Weights of a small transformer language model: width 224, learned positions.
MLP neurons of a small language model. Each row is named by its layer, matrix (up: input weights) and neuron, and shows model dimensions 64-159. Each number is 200 + 20 x the weight over its row's rms, rounded and kept within 0 to 999.
Before each neuron's rows, "fires after" lists the tokens most often just before its 100 highest values on Wikipedia text that the model never trained on.

fires after: "|", "\n", "-", " 3"
L5.up489,194,232,227,202,194,174,202,230,207,190,205,184,160,219,184,221,164,216,226,168,212,201,211,182,184,187,196,182,185,196,225,177,207,201,187,188,200,191,217,182,182,202,171,170,212,202,191,209,184,203,176,202,220,165,201,217,180,162,224,170,207,215,195,211,217,197,204,188,177,187,208,204,218,175,192,147,194,240,189,206,180,192,180,191,222,165,166,205,171,172,184,199,152,216,231,205

fires after: " |", " Goals", " /", " Votes", " Apps"
L7.up195,184,191,211,216,206,179,177,212,177,219,216,215,186,192,191,208,204,205,188,178,215,209,175,206,194,243,203,194,183,189,236,180,213,192,241,233,164,216,235,217,193,197,207,187,205,193,193,170,171,190,208,192,206,211,214,241,232,214,211,229,214,176,195,211,222,189,202,197,203,238,225,190,216,207,197,217,179,205,159,193,188,195,186,201,209,225,161,223,203,232,213,203,211,179,216,236

fires after: " the", " The", " previous"
L7.up576,189,205,197,205,186,193,222,181,168,206,185,186,182,158,181,235,225,191,201,208,203,148,217,179,200,228,153,219,167,219,221,217,214,206,185,205,214,202,212,203,158,171,186,247,184,226,201,199,218,209,203,195,175,212,178,175,177,210,214,177,203,193,174,175,230,176,217,221,154,231,210,249,200,203,203,216,180,189,183,212,157,185,202,217,229,155,215,230,208,196,209,181,204,222,190,196

fires after: " the", " The", "The", " his", " most"
L5.up353,207,166,210,196,193,191,236,197,173,200,173,196,177,190,164,243,241,153,214,177,268,202,186,216,185,212,196,185,186,168,179,197,188,211,207,209,191,185,172,214,178,186,180,213,199,217,198,208,207,226,198,206,205,198,189,222,158,215,195,158,169,201,226,194,219,175,192,182,173,235,213,222,233,216,209,201,193,227,209,216,190,184,175,225,200,207,202,229,200,189,204,222,162,223,182,198

fires after: ",", " ("
L6.up288,165,209,207,235,188,186,177,191,213,203,167,192,191,211,181,162,214,181,185,199,217,179,211,198,193,219,210,211,193,158,192,221,146,211,173,190,195,186,188,199,209,182,200,200,201,219,183,170,161,214,177,202,172,184,202,182,230,206,224,194,180,237,216,207,205,216,206,165,168,213,161,216,185,188,224,229,209,231,188,200,192,226,213,202,239,211,159,227,177,204,191,201,206,193,257,181

fires after: "-", " te", " o", "tra", "sa", "á"
L7.up487,190,189,194,179,191,193,158,188,218,185,209,174,199,202,190,228,215,226,169,164,212,196,192,188,212,216,216,189,224,173,196,245,181,191,166,181,192,191,192,221,206,206,178,190,197,165,251,207,181,242,229,193,181,210,200,191,214,184,196,199,194,206,206,224,201,214,179,201,200,187,253,237,203,219,189,241,198,196,184,189,195,178,187,178,207,197,240,208,196,183,188,210,179,188,208,214

fires after: " |", "|", " the", "–"
L5.up160,170,221,204,231,195,203,184,194,186,175,230,185,196,204,185,202,219,173,190,174,188,221,221,195,192,189,177,181,186,209,184,168,181,201,204,197,190,200,175,265,232,186,190,210,210,196,156,181,208,207,184,199,224,188,200,210,197,205,182,209,182,194,203,168,219,221,197,209,139,214,170,216,220,214,177,228,145,197,205,219,196,224,204,225,218,222,194,184,224,197,193,189,208,197,179,214

fires after: " the", " age"
L5.up561,210,212,185,213,194,185,185,196,190,222,190,192,209,223,197,242,209,213,201,209,214,179,186,195,181,172,205,178,183,197,209,192,178,216,216,203,188,187,158,233,170,212,197,204,189,176,195,187,201,226,165,218,193,218,219,183,200,195,191,197,168,190,159,200,213,174,211,252,115,177,211,228,208,211,181,200,188,233,165,209,222,224,147,212,221,206,231,205,195,223,184,156,194,193,214,197

fires after: ".", "\n", " ft", "-"
L8.up617,185,189,212,230,155,192,223,242,175,217,183,213,179,209,191,220,208,193,189,224,227,204,211,191,224,179,180,212,174,205,156,198,143,222,170,198,163,183,214,228,179,168,184,192,196,208,181,194,203,221,183,212,212,222,212,214,210,173,230,196,202,212,218,207,210,206,205,218,199,187,197,186,199,211,214,214,180,187,193,181,167,201,181,194,199,229,183,191,215,226,223,186,208,195,239,183

fires after: "\n", "′", " ("
L7.up437,238,253,186,174,198,190,205,205,184,210,214,160,165,212,172,230,196,182,192,190,208,199,203,183,187,159,180,178,209,216,198,170,194,224,164,220,169,209,198,235,229,192,193,201,231,198,177,227,211,190,222,168,198,162,185,189,210,185,184,193,229,216,179,186,232,235,215,193,177,206,199,186,202,207,207,209,173,187,214,201,191,216,206,225,190,220,165,208,172,225,195,221,189,221,247,206

fires after: "\n", "  "
L8.up582,174,203,205,199,203,224,195,233,206,212,196,223,169,199,213,222,184,173,182,181,195,193,186,210,188,189,217,206,178,195,214,200,188,221,196,202,212,215,217,197,208,181,201,207,170,170,205,207,178,240,192,192,195,232,184,203,237,150,194,177,247,202,243,225,220,187,234,209,212,218,207,206,149,226,202,194,192,229,196,172,165,178,201,178,173,189,191,209,189,194,206,204,205,211,194,206

fires after: " in", " of", " on"
L6.up261,206,201,166,191,210,189,230,243,199,195,175,198,197,203,193,232,243,175,199,191,182,173,225,204,220,191,185,200,160,199,237,226,190,209,193,222,215,169,203,185,180,207,232,180,191,194,194,179,211,205,185,203,201,235,214,188,172,196,240,212,226,202,214,178,208,180,227,201,216,172,190,198,187,199,163,199,207,200,231,191,189,210,200,215,181,189,216,178,210,196,200,190,221,160,229,214

fires after: "-", " |", "|", ";", ":"
L5.up514,177,217,222,207,231,176,173,173,175,209,185,181,210,220,196,199,206,203,202,184,215,195,203,189,188,182,227,203,185,215,185,231,181,195,160,217,200,178,193,185,206,197,177,156,217,216,202,175,199,223,185,160,195,194,228,178,221,202,223,169,206,201,260,157,201,220,219,225,161,165,204,186,194,215,210,209,215,188,193,159,205,199,213,193,211,204,212,176,193,228,186,198,204,193,204,185

fires after: "′", "{", "(", " L"
L6.up88,173,202,208,199,225,205,179,200,222,238,204,183,182,197,168,184,195,177,195,196,208,169,217,180,178,208,220,204,173,187,173,205,189,178,221,220,209,186,218,203,210,219,157,181,191,200,202,204,200,198,183,166,200,192,189,173,266,184,223,203,215,212,211,190,202,214,177,205,212,198,208,182,176,196,219,238,190,207,192,223,215,209,205,208,223,211,159,183,191,176,210,205,199,202,221,199

fires after: "=", " 94", "9"
L7.up247,216,217,208,171,182,183,199,207,206,187,205,205,162,211,271,189,199,189,226,183,200,181,201,199,190,218,205,207,207,170,229,224,210,203,211,204,177,211,224,205,166,201,207,226,217,167,231,168,211,220,227,190,241,245,187,221,202,171,201,243,243,198,185,206,237,199,230,228,199,192,260,176,186,205,163,172,203,217,177,159,191,189,200,180,192,218,213,223,204,209,214,209,197,153,169,188

fires after: " the", " (", " a", "The", " his"
L5.up391,215,201,240,195,183,186,205,222,224,202,204,201,200,201,211,207,180,192,167,181,221,163,202,226,175,224,219,183,200,153,198,213,189,204,226,174,167,179,188,209,204,150,188,200,195,187,215,193,200,217,239,227,246,219,196,230,185,180,233,211,178,202,196,212,226,184,205,215,165,220,229,194,216,201,200,221,206,187,176,209,206,198,177,212,229,183,206,213,205,189,193,167,197,215,206,211

fires after: "\n", "\n\n"
L5.up388,225,207,224,195,168,187,182,165,199,186,209,203,198,202,178,222,206,176,207,182,260,188,205,215,210,197,211,208,180,174,201,188,193,213,198,190,130,204,186,230,192,213,164,227,166,189,231,194,190,213,198,210,210,196,200,186,205,153,205,204,228,192,201,225,196,181,210,217,191,197,235,189,192,196,240,207,203,245,213,155,189,196,175,186,211,200,174,231,187,191,174,193,186,203,211,166

fires after: " |", " the", " The", " a", ".", " average"
L5.up562,204,215,222,211,197,186,190,144,197,232,204,184,183,201,184,211,200,219,220,238,237,184,194,161,203,209,206,186,184,202,202,216,201,216,210,201,189,164,167,214,213,201,169,234,183,201,199,177,195,227,224,151,202,179,222,218,201,177,199,215,196,199,214,161,230,220,184,193,206,208,205,198,227,238,204,190,218,216,160,227,204,213,158,196,204,195,205,200,188,242,195,174,187,201,240,205

fires after: ",", "  ", "|", " |"
L8.up53,232,242,163,141,196,181,196,199,203,207,227,203,175,207,183,226,184,177,194,209,173,221,197,218,183,185,196,182,229,169,207,219,184,157,172,229,171,177,211,208,197,206,178,197,195,200,205,223,188,199,207,195,184,204,201,198,208,201,238,178,220,200,186,239,230,206,223,197,193,212,181,194,209,202,167,194,196,180,202,167,215,221,180,204,198,172,211,188,208,213,216,210,214,197,196,231

fires after: "|", "-", " Vi", " Ja"
L7.up456,177,188,163,222,184,197,202,198,214,200,201,191,200,193,193,222,208,213,228,192,220,159,199,185,245,216,185,183,192,191,192,216,217,190,203,208,225,200,201,200,195,188,205,197,207,202,213,183,162,226,194,215,156,196,231,212,193,174,202,190,223,198,222,178,206,201,176,207,224,239,205,207,195,196,186,231,197,214,164,224,197,199,174,219,212,185,178,202,187,208,222,189,192,197,173,222

fires after: ".", " as", " L"
L7.up140,235,225,199,173,207,197,197,170,167,226,219,199,185,227,234,215,200,182,208,166,221,206,199,200,232,201,214,185,211,205,217,215,193,197,210,191,185,159,163,239,202,201,168,221,199,196,197,184,209,219,230,194,220,233,194,218,203,174,200,164,193,207,220,190,219,235,227,210,203,185,226,207,173,204,210,197,182,196,164,218,228,210,199,228,227,204,225,193,212,242,174,166,220,163,208,164

fires after: ".", " had", " who", " has", " have", " he"
L7.up377,192,190,174,210,182,190,188,200,168,178,170,191,181,202,192,214,218,157,207,222,178,174,220,188,177,189,182,218,208,192,182,216,173,154,203,167,201,202,222,246,175,170,203,224,197,203,194,214,211,173,217,170,226,199,213,179,171,167,203,194,207,218,174,233,230,219,218,220,187,175,183,210,233,180,207,205,196,219,207,194,197,181,195,191,250,219,170,238,208,205,183,209,243,217,210,183

fires after: ",", " November", " in", " In", " March", "."
L7.up157,186,193,208,193,200,198,199,213,196,200,168,192,161,192,200,218,215,186,211,214,206,184,184,187,210,207,223,206,195,192,213,228,210,193,190,198,223,192,171,198,204,220,217,169,211,217,197,211,229,205,190,184,219,199,201,196,180,229,243,176,186,190,181,190,229,188,168,198,206,188,188,196,221,173,229,148,184,183,185,174,190,205,201,184,214,186,207,211,182,180,228,174,184,210,196,195

fires after: " |", " –", " zone", " /"
L5.up608,224,218,206,205,211,206,195,210,198,213,192,219,169,199,163,189,185,189,225,190,206,219,190,201,208,218,180,187,195,206,220,200,198,147,167,218,175,207,228,217,198,197,171,190,204,184,193,157,196,218,200,200,194,210,208,219,232,183,217,164,240,205,217,220,198,194,222,224,205,188,201,187,192,178,198,207,199,198,214,185,174,207,186,181,190,211,210,244,190,203,166,207,206,192,224,209

fires after: ".", ",", "′"
L5.up564,221,175,158,201,211,187,178,213,163,209,221,185,183,229,189,179,181,194,181,200,188,209,180,202,209,173,204,199,204,176,174,182,182,194,169,202,179,192,207,223,203,169,176,195,208,189,189,208,209,189,184,177,206,245,204,239,203,185,216,182,230,184,232,232,233,254,199,217,214,213,242,188,190,217,180,172,172,182,194,188,203,214,194,218,212,240,171,168,219,201,191,188,197,226,162,198

fires after: " and", ","
L7.up146,205,188,188,200,195,184,191,216,212,217,189,218,209,222,192,196,193,188,204,212,191,198,218,197,194,177,181,216,218,188,181,249,205,210,186,182,176,191,141,244,183,184,201,236,210,191,252,176,204,199,209,233,210,202,229,199,188,139,185,221,219,210,183,204,209,234,221,228,194,211,229,167,219,176,244,224,209,216,216,171,226,231,209,196,223,202,178,191,164,191,216,207,195,180,184,177

fires after: "="
L5.up544,193,176,208,184,206,183,170,184,230,207,195,184,193,185,221,180,203,197,216,200,218,209,199,178,191,215,191,180,190,190,213,207,155,202,216,184,189,181,207,204,184,220,195,224,208,190,196,152,189,222,190,221,178,185,212,178,185,182,214,222,179,200,217,187,226,203,209,209,179,207,219,221,199,221,169,185,222,200,165,179,224,211,179,229,199,173,218,201,176,217,221,172,202,194,192,178

fires after: " was", " became", " the", " as", "'"
L8.up511,214,205,211,180,198,164,182,174,207,235,175,195,197,194,194,202,217,218,178,172,195,171,206,215,192,167,145,178,193,221,192,190,183,170,196,174,186,208,214,226,197,155,170,213,188,224,196,171,212,197,218,194,210,215,191,192,239,211,209,196,217,218,230,181,217,207,207,227,177,222,221,210,179,221,193,210,172,198,209,223,188,245,224,204,244,209,235,200,218,237,215,189,198,210,219,206

fires after: "{", "″", "′", " |", "N", " 94"
L5.up364,217,205,196,219,196,194,172,164,190,212,222,203,182,195,168,211,202,228,195,194,216,212,199,162,195,193,217,189,176,215,200,208,190,206,186,217,189,187,243,200,191,230,172,204,215,210,182,235,197,211,191,198,194,222,190,195,236,189,218,184,227,210,201,217,197,213,212,156,211,196,250,177,200,193,220,171,170,188,223,183,219,238,168,200,207,223,194,170,210,189,191,225,146,185,215,164

fires after: ",", " but", " who", " when"
L5.up144,172,229,212,170,204,200,191,204,209,217,201,226,188,211,204,166,191,195,163,228,244,213,205,224,219,196,183,217,223,185,227,251,205,178,183,194,177,172,176,217,191,193,202,207,221,218,223,214,178,169,182,172,218,181,194,198,194,199,193,233,213,247,153,222,221,206,204,215,189,250,203,200,205,218,237,255,206,222,192,183,200,224,157,202,183,194,170,168,175,186,207,198,232,198,191,195

fires after: " \"", ".", " .", "'", "d"
L6.up360,200,196,219,179,201,178,195,221,201,180,176,233,191,199,145,197,220,221,178,209,195,223,203,211,230,197,161,207,191,220,167,195,196,168,201,193,202,194,204,214,195,173,185,182,166,235,187,206,218,233,204,196,202,198,211,230,184,189,234,203,228,247,213,213,204,187,164,205,154,192,220,206,216,191,210,193,181,227,193,207,207,212,227,208,193,218,181,197,169,169,188,230,189,167,203,226

fires after: "-", "\n"
L8.up283,218,188,216,213,206,189,213,188,187,214,232,205,169,223,169,262,195,182,223,188,190,212,183,192,199,132,197,188,190,191,211,218,204,206,193,217,184,188,184,214,208,208,191,191,192,212,204,224,205,206,191,223,183,190,175,201,236,186,182,182,204,199,211,212,232,209,214,220,185,239,227,169,213,186,214,219,204,171,207,185,225,222,159,185,203,196,207,165,189,219,173,161,188,199,218,193

fires after: " in", " In", "In", " during", " of", " from"
L6.up45,178,182,196,204,188,194,177,221,204,204,208,201,199,203,196,208,231,192,197,195,193,181,208,214,206,190,212,197,188,193,228,227,205,173,175,168,188,173,182,222,204,181,162,184,194,199,188,205,197,179,204,195,247,193,198,185,125,198,228,221,216,240,209,201,222,221,228,173,234,222,205,198,204,209,190,180,177,222,204,193,195,203,222,215,226,209,238,179,183,203,195,194,212,184,194,193

fires after: ".", ":", "'", " des", "us"
L7.up277,208,195,234,168,209,168,225,219,215,192,179,212,190,201,199,179,229,183,157,190,192,200,189,197,224,192,210,212,189,221,193,207,194,173,185,190,237,230,223,218,188,173,232,225,197,236,203,191,207,221,203,211,221,201,200,174,189,161,194,192,194,190,193,221,199,186,191,205,180,209,179,204,214,207,177,205,198,236,195,175,206,168,219,243,216,190,165,193,190,185,203,186,196,206,176,203

fires after: " the", "\n", "The", "'", " The"
L8.up227,187,202,205,181,192,182,206,224,190,173,204,177,194,178,186,221,198,172,214,221,215,211,212,194,179,262,202,169,183,185,245,209,185,202,196,196,184,211,173,239,206,171,170,225,184,215,184,186,200,177,228,197,249,187,199,166,216,189,198,187,198,185,197,248,221,162,229,205,170,199,200,186,182,213,194,206,187,248,185,142,172,176,182,175,200,179,197,203,183,168,188,214,224,212,243,206

fires after: "-", " the", " o", " were", " was"
L8.up458,194,169,176,184,171,172,174,181,194,222,181,224,201,179,188,209,214,202,239,197,215,175,188,195,209,197,216,193,174,189,219,202,205,210,147,194,199,232,185,198,179,193,195,200,195,233,176,193,157,203,200,177,193,196,207,199,220,208,193,189,189,207,216,217,214,229,218,181,208,189,217,216,165,231,183,240,238,220,206,185,179,207,171,193,235,210,201,205,210,202,217,209,177,220,246,199

fires after: ".", "\n\n"
L6.up227,225,212,219,166,190,186,166,152,207,212,192,194,206,196,214,191,202,198,194,154,218,166,196,195,233,198,202,221,217,172,180,223,212,209,203,225,182,172,186,212,211,206,165,213,148,222,228,187,190,195,207,171,245,185,215,169,187,147,208,212,206,211,185,219,202,218,218,237,189,219,207,174,215,195,240,191,187,196,171,208,211,215,201,209,208,190,188,201,194,215,149,164,208,176,203,200

fires after: " (", ",", ":", ";", " was", " is"
L6.up511,190,244,159,173,202,179,220,215,176,163,177,189,191,218,142,190,213,175,203,242,220,201,231,231,208,226,189,220,213,184,228,238,194,199,205,198,183,197,186,188,209,186,205,186,176,190,201,195,201,221,214,199,192,196,197,209,258,147,211,227,186,185,196,168,221,219,178,215,146,207,215,160,210,207,205,170,230,200,229,177,161,201,174,191,211,206,185,192,188,179,169,208,186,193,223,203

fires after: " |", "|", " who", " and", "%", " he"
L5.up538,179,176,199,176,202,200,165,159,204,188,186,215,184,205,168,189,210,190,184,200,232,179,198,190,203,210,215,206,197,183,234,218,194,185,212,235,194,189,229,218,203,186,196,192,205,212,230,175,155,238,179,165,229,190,225,224,162,176,143,187,231,173,205,186,208,236,224,240,208,217,213,180,237,192,216,171,182,191,197,176,194,155,173,227,214,202,199,195,180,224,202,201,200,224,201,171

fires after: " (", " the", " in", "In"
L8.up234,170,174,175,200,206,194,195,231,198,214,197,176,182,198,177,176,222,189,171,214,213,183,194,209,185,221,193,198,217,167,207,201,207,205,230,176,198,196,184,198,224,197,204,192,204,196,207,179,194,173,226,195,218,198,218,186,162,210,207,220,196,227,208,191,215,199,219,219,229,236,202,162,176,197,181,172,214,188,194,192,157,183,193,162,210,198,192,160,170,183,190,196,177,202,202,211

fires after: "°", "′", " 94", " 5"
L5.up242,193,223,183,219,194,179,198,197,194,204,208,199,177,176,202,214,212,204,232,173,194,206,209,191,195,187,207,171,197,219,215,199,201,204,201,192,201,207,173,211,207,211,178,190,200,172,199,177,213,224,211,196,185,193,200,227,224,210,208,211,200,252,175,166,189,204,193,170,231,210,202,236,191,216,189,212,158,173,221,184,198,221,206,211,191,227,158,201,227,186,228,200,168,212,190,217

fires after: "\n", " The", " the", " |", " this", " video"
L8.up26,227,261,228,210,181,184,188,200,199,247,193,200,195,220,206,219,210,177,201,192,219,179,200,199,211,206,232,192,215,208,162,225,192,229,179,174,221,180,180,225,173,227,178,246,205,197,209,212,206,221,186,212,190,219,193,192,187,202,173,186,163,186,201,189,200,200,188,187,191,189,186,153,173,175,225,211,193,225,189,186,203,215,163,181,204,217,213,233,205,183,190,166,244,228,199,177

fires after: " In", "In", " in", " At", "At"
L8.up125,175,226,164,176,176,184,206,210,188,208,170,189,174,226,179,219,223,165,215,197,205,196,172,171,188,182,208,169,193,212,201,169,176,219,186,219,191,177,186,204,216,189,199,189,216,198,195,186,196,202,192,188,253,175,184,198,213,233,177,205,208,185,180,230,222,200,199,192,204,198,201,184,217,169,190,202,192,168,188,194,173,241,142,195,200,225,196,217,184,199,218,166,161,183,198,182

fires after: ".", "\n", "\n\n"
L8.up76,181,218,214,193,191,192,163,186,202,208,174,240,188,219,170,175,204,200,184,187,207,166,239,198,254,194,216,198,217,189,216,205,170,233,159,218,200,205,180,230,195,197,207,216,171,198,208,203,181,222,179,229,226,187,205,214,198,159,177,224,217,227,241,250,199,217,178,196,206,215,181,197,217,194,218,193,181,197,162,186,197,205,195,187,180,202,171,186,184,206,183,216,221,166,205,169

fires after: "\n", "|"
L8.up434,203,196,196,203,171,199,208,216,207,207,182,212,161,209,175,208,203,198,198,191,212,208,222,170,187,212,227,221,239,171,230,217,190,217,199,226,156,178,197,209,171,168,192,213,182,188,210,155,226,209,232,197,218,203,205,224,204,172,193,207,223,195,198,224,223,225,209,198,197,191,223,173,170,163,202,212,206,233,204,182,199,147,183,167,217,202,170,195,185,191,182,192,218,218,240,180

fires after: ".", " (", "\n\n"
L5.up638,205,196,217,180,200,181,195,168,197,144,217,205,188,192,194,182,207,164,215,216,249,153,217,208,204,198,193,214,167,172,186,212,177,203,193,192,198,186,150,184,189,187,181,201,193,231,215,210,217,212,180,196,193,171,218,205,177,176,183,197,217,211,230,241,212,198,175,211,203,205,229,189,229,207,243,228,183,204,206,226,187,180,190,193,237,191,160,209,192,167,172,198,182,216,213,209

fires after: "-", "  ", "″"
L7.up116,220,222,212,208,184,195,210,207,188,216,219,196,177,204,209,213,197,215,178,208,209,198,202,177,226,163,195,233,207,181,192,215,192,228,161,231,215,203,201,183,189,217,185,204,159,199,222,209,188,229,205,180,169,203,178,222,224,208,183,165,218,206,202,204,229,198,196,209,203,185,203,198,193,209,233,177,209,175,216,146,149,182,168,189,188,201,198,217,172,206,204,184,212,206,209,188

fires after: "|", " U", " the", " on", " No", "On"
L5.up10,176,186,198,224,205,184,182,179,203,156,172,188,180,198,232,241,211,187,232,189,194,189,181,174,207,194,203,177,209,206,228,182,213,225,228,211,159,187,165,216,194,198,225,227,173,179,172,189,192,266,197,212,201,217,214,205,153,182,177,200,192,193,211,196,225,204,221,226,209,218,200,206,176,222,209,207,169,190,186,210,225,210,193,182,242,208,210,218,193,221,166,197,171,193,201,167

fires after: " of", " (", "'", " a", " For", " the"
L7.up451,207,233,173,206,179,167,223,208,168,183,200,149,200,218,170,215,230,192,207,193,215,196,212,235,183,211,197,212,216,198,212,197,198,216,205,237,148,194,160,207,209,192,169,206,201,185,201,188,242,177,221,209,198,162,175,201,210,186,212,236,217,206,189,178,204,199,225,197,203,216,197,192,201,199,191,222,176,207,178,207,174,199,182,184,211,226,202,195,188,184,183,213,169,209,208,213

fires after: " in", " January", " May", " July", " 18", " 6"
L6.up42,197,190,141,213,186,183,190,205,212,216,165,183,205,215,212,198,224,194,202,190,184,208,166,220,195,221,206,201,174,203,209,194,144,206,183,185,208,174,204,207,196,209,201,192,224,220,221,151,196,172,208,181,189,200,190,208,196,208,197,199,172,239,209,187,220,231,184,188,222,177,193,186,190,170,183,187,160,221,200,154,173,232,172,225,196,204,186,173,170,211,193,176,190,199,189,209

fires after: ".", " The", "\n\n", ",", " the"
L6.up395,214,194,180,201,184,184,200,182,189,209,207,202,179,204,206,142,194,193,187,215,243,191,187,216,232,229,190,222,206,190,191,199,215,161,215,203,184,167,166,200,252,168,204,211,193,186,197,196,200,201,199,155,250,176,192,198,197,227,198,191,190,209,205,236,213,242,181,223,200,227,196,208,186,202,190,187,236,202,170,211,240,238,194,214,216,231,160,230,210,207,175,214,178,226,196,195

fires after: "|", "′", " (", "("
L7.up200,186,189,187,204,200,186,215,191,177,185,194,243,201,197,198,170,207,172,231,177,233,174,205,173,199,192,211,194,197,168,212,212,206,200,199,200,204,174,182,183,212,188,190,194,224,192,246,216,219,186,190,214,183,171,200,231,236,196,181,177,210,216,204,236,238,219,221,223,197,189,236,170,225,218,253,173,203,207,215,195,180,179,170,198,201,200,154,232,200,172,177,194,177,205,214,175

fires after: "\n", " MF", " ENG"
L8.up103,227,231,231,216,220,201,193,186,191,218,204,235,181,240,209,183,181,184,170,182,228,204,182,225,202,196,211,237,198,198,195,199,176,208,183,194,219,208,177,209,219,204,200,197,194,192,233,157,187,200,223,196,223,195,207,214,239,186,215,198,231,212,206,227,222,189,229,209,164,197,204,199,183,193,209,212,175,206,199,195,190,219,196,197,188,195,182,211,176,192,216,201,220,211,251,190

fires after: "-", "\\", "–"
L8.up280,123,187,219,213,147,188,195,175,229,194,202,199,190,176,201,224,209,234,206,197,184,199,203,166,203,189,195,189,198,224,205,178,182,207,202,215,217,205,192,201,214,202,185,192,172,231,220,194,193,231,212,221,138,218,221,187,204,192,196,200,219,188,207,212,193,229,199,201,212,237,222,212,187,173,212,239,192,200,208,184,210,219,139,211,193,209,216,207,180,177,171,188,172,217,214,201

fires after: " on", "-", "|", " On", " in", "On"
L6.up388,175,173,217,236,201,206,222,195,173,186,211,171,192,221,209,243,192,216,184,175,198,199,198,183,190,157,220,184,182,239,204,190,173,207,189,205,165,205,179,219,189,190,158,174,174,232,187,224,203,238,220,224,204,210,212,202,204,194,212,207,220,243,227,207,208,230,209,214,187,238,236,224,208,197,207,214,200,196,193,159,188,215,216,203,195,181,212,147,197,213,159,178,192,184,181,184

fires after: " he", " He", "He", " had", " was", " made"
L7.up555,180,213,191,215,207,192,184,167,192,198,182,180,180,212,217,203,202,193,173,200,189,199,225,221,218,222,224,216,228,177,206,188,193,201,228,207,207,200,210,225,209,166,178,173,212,210,230,204,170,188,215,192,180,166,212,177,202,192,222,203,222,190,212,231,201,204,203,195,206,180,191,209,231,200,224,231,229,184,188,209,184,196,217,197,231,194,186,183,207,189,167,187,197,243,252,214

fires after: " (", ",", "In", " [", "Al"
L8.up260,206,200,194,186,190,158,218,188,247,188,172,169,213,222,158,194,202,196,200,224,189,196,229,187,193,199,218,205,150,196,229,230,190,215,199,173,208,221,202,199,172,172,192,216,181,230,189,189,207,214,205,180,198,196,193,195,229,182,219,205,180,175,181,253,211,214,202,217,210,214,206,173,201,204,212,243,188,228,202,169,225,194,210,212,235,166,193,226,164,124,185,189,201,195,223,222

fires after: " |", " L", " Set"
L7.up272,148,217,231,212,191,206,214,222,187,223,190,191,201,184,170,192,212,207,213,188,234,177,207,191,215,200,210,171,212,203,205,193,197,165,215,207,194,169,211,211,227,211,178,194,204,194,196,189,223,231,219,214,186,186,193,204,226,167,180,196,204,187,214,184,190,195,209,201,187,182,196,191,187,200,202,207,211,155,212,228,179,183,195,179,188,195,206,205,244,216,224,206,211,183,165,201

fires after: ",", " $", "."
L8.up77,181,201,186,224,216,190,177,215,176,217,211,191,196,218,164,220,188,231,211,207,161,182,196,224,216,175,188,196,196,195,201,199,188,226,198,188,208,203,183,189,184,189,220,176,230,202,178,201,229,253,187,199,213,244,215,201,209,201,212,184,214,216,162,259,217,197,205,200,181,225,235,211,206,213,206,175,149,208,179,167,192,207,175,233,185,206,190,215,215,176,206,189,156,172,198,205